Weights of a small GPT-style language model, trained from scratch on English Wikipedia: 8 layers, 150M parameters.
MLP neurons of a small language model. Each row is named by its layer, matrix (gate and up: input weights; down: output weights) and neuron, and shows model dimensions 576-671. Each number is 128 + 32 x the weight over its row's rms, rounded and kept within 0 to 255. Numbers have three digits each. A neuron's up and down rows have the sign that makes its largest values positive.
After each neuron's rows, "fires on" lists the tokens most often at its 100 highest values on Wikipedia text that the model never trained on.

L5.gate3049:100082171094124111072151077113123136110163142142155167081162103136124155167145174137172141161128120136106090094118184107184082122141091148199132121116100100166095130135136107118131171097117150105129159100125162167189195135071142139155203087144185119155132146128089172099142143132132117166
L5.up3049:128105111126118119147118066109067100173168202111125090101113099117103128084141071099064122130084112117134172101152112156121134105068129124077104067105136076144047088133100127115094096134105139111121107156156152130127056122180135178131209160172151102132143085171125089101125142105058163108
L5.down3049:170115141105143123128060151062121186084113137129128144118146128101161152125147089188204073112133119160174077085117096103096151062120131107128143106104117167132157075108160173138158123038152115102063122103113101128110090135134116160123141108096133181060139094148139208177118118161097131149
fires on: "(", "===", "of ", ".", "-", "- "

L5.gate573:163110147126174120116122098114144094145196099117090096099147072122121081066128114117077163179134121105137112147101090109109118172082136137108129098130102067182118053100146147135145087155126126176099160108124094122162110125136117160158121171138058199177167133122124124163144138202142099077
L5.up573:096158111087177169130023136148119149145097136145160123104122132120166119138127143146118119104050140182055078162185102147116147133160126157077120143123097107137059140166116133085105144071152131099154144149177124071113145115117163133125184148121171057124121092111164196064064116131108100174
L5.down573:117091156095100127135142100166128119126120144150162197182076104079129102159148147157106141132158118142127117108112153088180130124158131155171155113116112181134140094096144143132155138095079142097124143148174097161123115153102137178165114132159117055088151145052121091101097095092167107126
fires on: "H", "h", "N"

L5.gate2574:120116104095149094106090141083157135126097093117166104064130144083097137126116160125136102108101142124141085137102163149107116116138142132151120192125135148086170138086092120152126126153136152174089115107122114182129099080145061086094126134131107109129183190139108105129147190117124166143
L5.up2574:105123154099095128136116099122157135156121152107168054156114054168137115094120170145119128101140086135184109172076120108145175200181156177156173091134131149165072123129118117153128169155086143100090206112147104112163147190148162105129169190138125110133113093162175062119105147153154154139
L5.down2574:147152148106149154166193210165127154102168146073125104088145123135153182147147183192145164105222149150140083101116141162102164193160151087132092175133068070186099151132104144166093183128103167151170143062146154163172107153132145110148158168128084131161132111192139102135136099170167151112
fires on: ",", "-", ".", "| ", "wrote "

L5.gate839:159125068122120106104100087123133078115138167120170139104156168139144083156122163137124182123175101098095112106145110173131096096090081088132101159133103071112097122169112140086141189163135156173141127136124145152131149090122160101126106150093129133093149092139152092092117187137137078117
L5.up839:130107101126091148118055112076157139164064068093150100172157146041119088173082091110046136105176118056157153119124127128093120141153158093124117132156125114101152170149104110137080153116113108183150164115111111159175103098110128118121148118137133093161149155135151155167154167193142067153
L5.down839:164133186103142169148082190101161079147112111103108138100075169148139123138171126132051112150088123172156146117154147104156125131116129114132162138185106144168135119200125123168078103084124050128085153090079109155128154193074116156091110127057126123077142082153151095117174116132117197116
fires on: "| ", "197", "; ", "−", "("

L5.gate1522:129161090147176106135174125170100168109091119130147117133125166127104105086104183144124083095160174079124149112103098114076135119082120100181175104083095100108088097060100169088120156088132100175094119177141132144083108127138170104126187126082158110102140182149070177094123111140123167142
L5.up1522:160094116136103108149102155119081168139118159189117135110131164149100130125141085114116116164196101126084176054197090149064081128090099119111133103130082139115129142144137143118196124139116131197136108136142092181081114113161149142112133152116109175198131154092108162090168085115186118115
L5.down1522:189125150137112122099149083119148098079102142156135142147130175119143146085108130121103119150081096131056170127104095152114146130149183140157161139144123138122168099175124123167137131185119113118103137103073073149137090136099063082145114157102163128152182165118084127165132112164177108112
fires on: "F", "was ", ": ", "became ", "has ", "is "

L5.gate4273:109138103162142110114143168092207136144143124113193164145123173164091115127072105152094169111087144095198085109156123098177055125062134111111111113152129143143046084140136116109104075188183099115173079181079055156093146167118080115115190123091177089121125143121111173145156114154108113158
L5.up4273:104157112129102149154090116124119126153109109118121137109116160121126108107167109116087175124163108140136154123109177125141147097122186178119138145136123078100090115086158092157102113122145139127176134172081061176135038062130103083110172050125188159126123139019099168111102128127128087128
L5.down4273:122114126136128094115044155083213076097140106139119170113121105121127176152098139143094142102117112139150134170139110109162108139118098170140151140139106093073112100078182087121125116119142125122107168143171086093089127088142069145164127156170118134122125109083079112160179137137107137149
fires on: "| ", "in ", ", ", "8 ", "; "

L5.gate1868:088131132202090120112186141107109119093090076116135126161103138116070157120045157134051157130148171087134127147114119096130111180157107164099157112105079116121089091157109149167191144135152128146093103122162093167129149116131130120095142115149145078150102097131121161150123090099141165102
L5.up1868:124124164162141098156193167152130140120090115102110107108152137125151122076105107151151135173134142124183098156157097185108137159140114127172154114108146056156144119128131124150115149133132155168149097108125179107168179106058115108079097110101139191130150073102140128105125154108125139107
L5.down1868:138049086143086151129148106124141148118102124176110133152102094130140142106145108176065105174105132159114106133116132077163105060073121123159096137091114130185131125163154127127201101081141171127150125163083086105122079174103125071118151219056147104120123073107114100186175074116080160190
fires on: "and ", "& ", "-", "or "

L5.gate4752:194103171151174111133110190120150168082082103135110157139080147123181086122124066145156099135100137172139128140140126133172122129118163163175147088124185153113105105101101107084095125188085129139098127152120119113113118092129097155108149082144130126173150141123168166137096169120151166179
L5.up4752:145126162125127085089113202107147090138123127094124111184131102114124128122114095185105109166103126174060060121115086132119106187082164126139118165124164116186119053133162113135178109150142189077136162115119115091084131162149139115148180102102130138146127103100121158095119152128176081112
L5.down4752:144133125187140147154241123162137148142157130108124141165087125097115130094151150108117108156113124074155126112130134118166112087147141098118209152094128124092157104113134075126125154091116139117056138180162101156134070126105066190152123093139061175134129145096176112131121106075141158139
fires on: "L", "J", "ic", "H", "T"

L5.gate967:087076108151122096110154105117104135160163119138072169094153164101116152097105192093071144138079157154143133139104147120125164141091062132104168109122058099137172086128103163138137150183157176168171158145152104100143162138093110137073106086120161148079153156154125125132102131186163101165
L5.up967:114138144151139116129143063178109121131201099154132131097133162106161118086098103185131207120139169077156133160101115137127152127068110126076126120048096136139105142132187132206140149174106145127158147142166123086112108129074151102078073127101153124167126170136147122091149149111195094079
L5.down967:100115116153087097092150141186136159088132184121064083177123119131106094135087100154126123114096109027178157079146150125146129114136122113112119094095160083131074170110170173173143105085152133134140094173120173123173121129175158116148109062132115141132106197106117136131099120158136125094
fires on: "–", "-", "and ", "/", "==="

L5.gate4360:097125099131153080077128083083158123112169166162131100093097123124159136154098119129132179129149154106095102129124175130159155132111188153137148123073150154137067135111138144067097144103164130104135166176153129149096108114110117103132144149095096083132139151155151108110059153167171131066
L5.up4360:061127210159111156143099099150154161121141100133155131120089149158167109068186063147173132177158088022153119126123180092147131122162135168122125064151117178116040134152142113098140158148126150131103123077069116132183154138058083064112091106135100166127120117136134134119126199132097098162
L5.down4360:133062184145138166061169157087134078123161136112125165090120144124146141109096131126150154152145092095054113138122162109139143126113144124113125119084159153128086122083093087078142173133171130148124160098112125108180157096134146134056090133186062097187124142147139191128132150088189078108
fires on: "\n", "S", ".", "| ", "al"

L5.gate3755:172136096076140178100155130123093097130121123142107147080136124131115092128104202108067106123146127103123139124139139134110103142134097125162112147081220104085164138105097106127161213139117141089114148110146106113122159070145208118083115092113095130146124112120133124132180142124169131140
L5.up3755:114157114092153137155137118091131140122090141161091086178142129120158112145134104090109070130176151075129194096143166164133126158136076082095144113079104151110127082098150168118149104134191122123104179063079095134119112113109176114040113102122173117112167086141147112133115104117130140140
L5.down3755:171131162130167189115116148161132100038180132132101107135088113189164168127089118083164114104150213151103118128134115138135185170159132120083112154069094111104133179148152120209163154149148117156104093135068205150109173119164150147166088131090125167074148193111151096115102108089144193114
fires on: "of ", "| ", "; ", "film "

L5.gate1226:151117095128214147134120121106150122121161117146064077139147141131103164104055181134123096158168103112183136144137158135143094164097133105101150105116065117132151119087127178120143153106103165203088113118125100196111112128110099129069139122130113124099115148104126173088057103123140147104
L5.up1226:125066119156134168132120101148056092143093107125092128115133117137092074166158130134176141122116073175144163089143118137098105060116120112126101060123098108140148100150132118153107107096115098091161125113171145136179161134126145131113114111122157183094149074134083131150061070144117186144
L5.down1226:132218107089112099175130125131116083130097114099145209149149091120056126134134126142121121141112200189109110122172093161141180102144131129130176110060136176148161115098109146172134136136147145137134159163051119156163112170117110095128129142129102099124140140090100101091160139106117135115
fires on: "h", "H", "N", "T"

L5.gate5204:120134167176131131148146189161147139119119109161087152153090129116127147157150168160119162150123137064088139132098202165153095078137142158139182119085098129095124093137119101113063139164140093132093113117138120143105154100064148065111123127090126169094107070154085131127186109138176070140
L5.up5204:122119128136136137149141147155130126156141133118099127159073147138127091130118091116175141129116117116090164072152151129086090137144112133166128091106184141155167131091181173093110135167076061154096140142143103106169158162118108116119116158098143140072127114111117153134188109119116135146
L5.down5204:135139096157161118107124131117165147146062137114152122180110107154166168144144152134094146140096155112145099168116153050104108104160169124141167114129149067133160152148126126115091174150148151159163129139111065113123078122163120172086126095088143131140108158092131101133064089112168126125
fires on: "was ", "is ", "were ", "are ", "is", "as"

L5.gate3368:145114107151164156099146119087062134084135108130151171130069115169134085074093154089104196141103145139135170159103116123125142138088117096131143126178095097131056103150071149110090130107132148135083110117162101185165136091099116110168140112165093111076095131134152137098105130119213114099
L5.up3368:214120110114081091148113171074128161145085152164120101123116114127171111133089152100143075145111143161116094177138135076153187126143135114112183146149139145136094188089165116127114178127192106145118137122081179134125064120101114134118113147144133080101142105159093128128103180182098121037
L5.down3368:174088146156134116072129129166078111179117082136218130075064126187117156119110144155161125110074129116080131142064104094163134161128136128098168097142170095097130128102190156114115167138112124109105066087091137144104148097149126169059164156133181147133160097142116131160128139201158149107
fires on: "| ", "–", "199", "-", "200", "201"

L5.gate1369:055143127127061111111128074108097124069105116111173190068101130087091091110068118123122151159099148053155121143132141118148110106127099121144124086148142188141083095104149144096156172149141116105170116134066093175097168095138120118127144112112129066121128153150163145154144120139192099088
L5.up1369:156103124117145152176097169131100138185070070153096126126124101111131098112123106103089086101170109096170118133123134178093171123121076146176126108146118156107157117123126112164190071196124122175160109146128098123087090070091108146115173175156143109122189153127120079145158175149118182090
L5.down1369:125099132123124133117038157201111098115151145112140188127149107167124118133081154164136105171112124143167133056079136121132139162153124128105164147119163120096118071083195158104138109055134194157113128129063137071158084106149129107117169077112136144114122188120151177132069139096105109124
fires on: "-"

L5.gate3294:174071097173102144126144178165138142100132112198143139135083166180175101134084153145097168123090120161084156068086174083132122150102171141140126123109127167130175103151107197139071171084094121112149079135108166092165098158136138103070099142103161163110122138166080116117113033133116135172
L5.up3294:168090157067097105156120167128081061161142138175122073165136099135106153139080104134110094133130123111142112096102171171071123108115125166058077112087195092128148086085142097136095090124145179184054162071109140090173109101078076114108124139167129163137107082141117139174162114139099152115
L5.down3294:135148088130137136213154139083099096152154105158125134102092111116141172137081108113126116107078152117149139106044096133118173118161138158112183064121148207121089148119089165198131111114118154068155111091138169115101094164101106144189137096099115166173128072136162154154128201128135157140
fires on: "of ", "in ", "-", "de ", "Th"

L5.gate3652:112077128083121186113120132117096122079106146097160150141084127178150095116180082124110177086163100066124116102155122160148118141137121176078093123112127145133141119087118117170138105113099144128171116149171073183124136104148098098095167103139085175110119137145152159051146117158115087067
L5.up3652:100093081115183120143140175195142114130057098151091146101122160132166097151105131099117096120113120101109158100174102159109174137086091047089116085183121085165124100117122155164170189084093116124102162157140179119129179111172173076096129179123165152181176119184084134175145129144132142212
L5.down3652:120138120112151151111094126182174131094144068083167096151143098106159109185138121120166181121182165096167117183147136167096146141135177153066177152126135125138165141121120105119154121105146166066182153117113026121110116135094129141087159059159165190071175173126154142082093123124124116102
fires on: "was ", "were ", "are ", "is ", "| ", "its "

L5.gate137:119091143080132121161092081044108145097129151040042160143046158128145117108105117142081201113150137091120168121090142124120101096139163097123197156175098098170095105117109124110082137156146137179037113123117128159172182109100139100144143108112173156151127168082150155172150119128185071132
L5.up137:209147087083133155171120122154168088098133117095084179094131140154073092102132086129105159132091101147172196098128147149093129147093095159125175096108169117177147161093161185114104094123167171133114052150158138139112134107051154104136166092152134112119166128153194151134140112148122186122
L5.down137:149126152196109114117106065093163106200190091146115109119081140123141156089137142161060135107104135114156088117136154137134069188144150114129126186129123060069163145119070140172147147080072140115136148145121118060116151130130126108173131072131167121136188121073168133172136104157085060138
fires on: "| ", "–", "200", "201", "-", "199"

L5.gate2215:087084110117114083149056111160104137080128119067137098137146094142051174135108105121078096127141163135090118117107092144087107113105100066130147068086150153166122097058133096128090103168219148114136136106118170113109189107109142166120133100174216130076054145169138125099101102189124106138
L5.up2215:126112126102115132157126108214106144112129158083133174154125138070187124130130109088130194124151091123115131100184119117112180121095099146159143142103165144042117101125164139128063148106105170118162162155145135113075135136107160108167120093174109103115139117194178165109136131136076091120
L5.down2215:137166142195196157120096139122113143091170178143113102091113156145091124100125142193140103169155192134180070138186134130122147108132136110171158160112153179091132161093064120095140138068147100141154129129148147066142167105052127080109096104121114168165135075157045103106104100114113132096
fires on: "| ", "0 ", "\n", "−", "–", "==="